config.yaml
num_hidden_layers: 8
hidden_size: 384
num_attention_heads: 6
num_key_value_heads: 6
head_dim: 64
intermediate_size: 1536
vocab_size: 32000
hidden_act: "tanh_gelu"
norm: "rmsnorm"
norm_place: "pre"
norm_eps: 1e-05
positions: "rope"
rope_theta: 30300.0
rope_fraction: 1.0
qk_norm: false
attn_scale: 0.125
bias: "none"
tie_word_embeddings: true
parallel_block: false
init: "uniform"
init_std_qkv: 0.0335
init_std_o: 0.0
init_std_up: 0.0335
init_std_down: 0.0
optimizer: "muon"
learning_rate: 0.00578
lr_mult_down: 0.7
beta1: 0.9
lr_head: 0.0107
max_grad_norm: 1.0
warmup_steps: 200
schedule: "cos"
final_lr_fraction: 0.1
batch_tokens: 65536
max_seq_len: 512
doc_mask: true
train_tokens: 544400000
max_steps: 8307
dataset: "wikipedia_en"
MLP neurons of a small language model. Each row is named by its layer, matrix (down: output weights) and neuron, and shows model dimensions 32-127. Each number is 128 + 32 x the weight over its row's rms, rounded and kept within 0 to 255. Numbers have three digits each.
A block is one neuron, or neurons of one layer that tend to fire together. After each block is what it responds to, as a language model described it from the Wikipedia text at the highest values.

L3.down26:147170092170122140053151164125172095098135109152132116081068094169166107150178148157141138175086130165127087077151158136125082130106157204098140103089133134124154188165158104139163102077109125152123134148089141219154157110114107120103149138153139109142130106098176042175126171111106119083
L3.down158:099181148137132098139185167115113126121128195114169092153134149153101153142133208157080142138107132120155043117216089153095166089104179173134089148109149195119119151107094142144208142155109130130157149079130093117097147146123134145170143161122124141086114119135094118069093085137075143139
L3.down665:134206136125143135089122115076117139048134068135126070129116120115091101153071169131194114143150158090138101186148100123181152059064147147173151103108152059133135153165078160143090118154081093115122139116183152112172145156093140092087164156121134147073143148113118132131109104096079123107
L3.down964:146201079139076144154137138071137107093103134118090095118140125135108135107138173090120157125150111103134095129136112145103136145118138201117156117147180132212139187079176190148142151133053139067096120138107197163095111109085149169177164160167103130120113133108137128097129128133114184155
L3.down1221:153155138125108119120080095183134125115103182102135174111131122132117177107115147136120165130149132147160147138135084178092138062106151140123109163054093159115102173113097164189138149130100127096132138115187094189092112148183107085096129184169187119074094149215108156106123130177086177159
L3.down1245:103130137067166124098095129117090148136155126123163167142140131079103141061070097121076157093128162175099129164148204133127114120142146141106124176147138102117132124140109140154097214109150130116099125106103073127084095077129131162058084083106148134117080096167139137125151085174113086115
L3.down1292:122112138068117109095158092091118156161079128126135195154169126108130107186067097130075146098161226130136123108123156169100147173115105086154154158136135110180122087138100152082115117144134089139093074161124157110117169129127152103050128108099150116127123160164116102079156084124137104108
L3.down1426:148116153119113098121149077131186081089157206126199140088169161077139080126175134145085126098120131127146209125088119167093154133170154101098096166101193161201133140102098097150100132155161162072086129189192132104134138152142075140135135133164066078129114132126126084119102134126117118148
Responds to: Transitive verb endings. Final piece of a verb or predicate word right before its object or complement, mostly -ing/-s/-ed suffixes (causing, predating, exceeds), plus linked prepositions (contact with, due to).

L3.down264:165160156134127105118087127158113092101131142165103118142105127142157150054095141093127166086169104037096113166104143131151158152158107108122157148087163132113117136131097091190101123131125115114099118108104151111081182087165123166143129151073075109113133081072124098110162166134148181132
L3.down380:151105125142195121105081095140112143147093145139118106200153164131124175134133054150163165148164149119149146165111167136094092069141131122146121216114159118122123117111152109104106134143105110071138149120134148126129133205155147098103128094149114138120145158140178114147109056187100111093
L3.down565:109174160086137108099104154107096140111153056091088115140159150072141169136161109081075157126166156138152115120165113139133083098114109159149079197168079133152070152078167092118093116187139149124083127096104183177154137169147160172111207137103175160169094154130150102116162056114134119094
L3.down670:087107139129111079112097082169115117141068117158130127140165086164123168185136190126150159143138124121106091109140131121109132163188119132134122085118118054109116143068127124110110150126117054161116098093131142162094167135122160123121100096154127174161178091115145144175128143124121140126
L3.down813:128151184166114165141156175163131146119119155067096109080191167144118074142140109058146142111118188065148189144162136099146090134143090141169133137154041120130168108147102146137097156158156167095140113179118134092124170164135159076110101178126131121084130132107125141163117156113053127137
L3.down1095:116119181107177170165214135125117100133172124098217077120128161160121135117118103110142071140118117154132126091114195149119102148110189103080096124111141165140118110098142123158126106172125221061093138201126144088140112117103103046144101137083136110120120158100164095134139123113090183149
L3.down1150:145118132172157140150127147112138112109104139116153098147115136112072140112142181128063191123133148087118092173111152160131119109084166079137117117102145171134072129107141152147210112116122107149124127123133136142137122144146097071109137163152177101127126094130097118099089082050121136109
L3.down1465:149127149115133142075144123150111129158137106200099158173150167130162125165106062108139151148111184118114145206147089189137139128098138146130129186116143072125109123158141172066151148094102194147148086129066142116096109134185100155100158138071150114158106165163140192183173109134100166148
Responds to: Possessive apostrophe. Apostrophes forming possessives after a name or noun, as in Georgia's, Stallone's, the battalion's, including plural forms like peasants'; a few weak hits on suffixes like -ing and -n.

L5.down998:138163142121139110101108173103157094117105133137085137158114189089137167076149130114148088085123137117191133127109088129165121118123093147144068110167111096092128107100119135141148131089125116082099117120093100153107168136142116059161087111102140086183122106144117102069140090156069069108
Responds to: Last piece of names. Final subword tokens that complete a multi-piece proper name or word, often in tables or lists, such as Sangi-ul-iano, U-e-land, Aja-y, Range-l.

L2.down98:131123200127117128150095114098086096101113144116125111147121118102135110132133113220183131082105137105114181169174196148112079059116084162136097131124117145166165077055166128133156145126147200128085117129140102098108105201141127095128112135095111147118176069151089139100123141142111149139
L2.down132:115161145111166135085111129087137113101143152115156138107132128166096135170142128117135152113109082075145117144114168096103101112150102112117078098089153171126129132170148159098114142103130163138114138161131183097100099137125119043149118150188069150134096128143148120141126098167087187135
L2.down304:135110118113130187100102114156169119095079130118103145135163145139094142132111075074086116142136121087130148161119094118136160161134189116079171146160146110084139156160096107146106141103151133091118155198092119120131207105151225114146106113176131148125104067126100109112140182167210124113
L2.down547:107206131120141153095109108116107135138122097098148092143146138087115085192109164135122169120143143095158145092094112155173173143169107182082151194161165159143115118092085121197110146164147144117096108133121176159044159167105126127137180104170157134069131095124151154121148094158129142088
L2.down707:098104141086122127154067116126153125135175148112147106111122125115139168177164122134132168138116171102129140192124109083171101149093176129106156099120099119177165070123133155124119095123132118085158135146143122173159142091094098120083197095030083120124099110108150126161144115084166131142
L2.down1104:136066127101117156137067117076109128139154115180118080093155163099153110094150124124140085101136106108144131163102088088134150096119131116113092168095166139167137102161184157094158082102118143117166162129097092131146172132184070089100172099130147166150131121105154147079098084022131058142
L2.down1159:112125170106052146144117113131135112127165127122201085132104169077136048133141080169153131166095101155123140080135082123129158167113123130107151109140073158193181141111122176159071104107131095169124120164095110139126142099118078133140124152115111123149152143158106106094059088132175120113
L2.down1325:150110086058115115118133116099048107111101137084098126126122082133116131137107104174157082133095114133177121131111117129107095129136151099154172146041146175149105134133139141105127142152203102124109090172117114079080137160190137076100060115141131164154134113148151193172144136136131103181
Responds to: Word-completing final pieces. Short final subword pieces that finish a word split into several tokens, in names and verbs alike, such as accept-s, Algeria-n, Sever-us, greed-y.

L2.down168:067098125121156088196120135098126113134151108229130096141141133151130119135092205170150132129128121115132145071145131160107120151142122107063162125158148180148129141081124156161133105177163125156125127166142181091146176064102111142125086139074102129122135157117142204131192087173099162141
L2.down316:167128098154195147124077136134157104116120112106129104137125096141060198093147156105113113134103116151025136100138076063085165169129082152132118155099098132100163142116171102162129156093112082138140158114094128116142118104101166104147127139159108126128108125133140104115146127116175124126
L2.down346:170180153136201149101136170119126168142079093170141133154147142113125129114119124042120114124122117140109119121168085094093140097130155117122079111101110134118161157115114113151150135132146161089152154154101120142144105115125177113100131097100210145151141161106094168099156113082080133115
L2.down434:167106147155180099099151044174108101116147120114069151178144146174100125129173137107108171157183141144069157179103118100102136112119192084107126151131199132079156081177185122124114209088147128149149115130109155121160099090155090152140097096108158163105125156131155090181121159104136145140
L2.down442:146070136120126099082100125076124108097148096134079131136158085161089151118133101115142136178156073157154099148096145174136144093086112135121124098091121128170143169153134093151109129087186144181096124121160151152152203153122110134090126114128173097178146136149142073188133100174132128157
L2.down1260:100117089113119047136130104206141154079102089134130104128119134140148121063118140106093144120174145136124086197139098132161126132144086138087142117099101147185153087109129105145140123106091141116127087135160156111148155177139199124111059132120090155153119103135130095090136089126114121134
L2.down1368:184079134172155187066150129097099125126130172126148157162137163166145117122116156104135157139127146161158127109154100085131110128123114183125125114112124114093138105173158134214088120115144114146120111108103130183105145097144214161130158115139111093120146162115114119103158171105132124090
L2.down1490:109219160127152144135068128188119080114145149117107103134149105117173115145078168052154113105097190078056098152120200080081162017110108117134160153137139136117107184160149163163110147166110107107104075143146116143105139112152133131218134118127139123146086135090152156094160154140098164170
Responds to: Word-final suffix pieces. Final suffix tokens completing a word split into pieces, mostly -ing and plural -s, e.g. invad-ing, glaz-ing, scrib-es, stem-s.

L5.down728:129090097156170126144139110152127094174128074205097143083108111133103088113193099145148096071184127081144133122134129113120092088160136155129094110164168173119123149166142117141128101104118105161115145146102103185117120092158126152134181128129096107130134141094090107085184098119147144098
Responds to: Word-completing suffix pieces. Final word pieces that complete a word split into tokens, often after a hyphen or inside quoted titles, e.g. turpitude, outlaw, scapegoat, chocolate.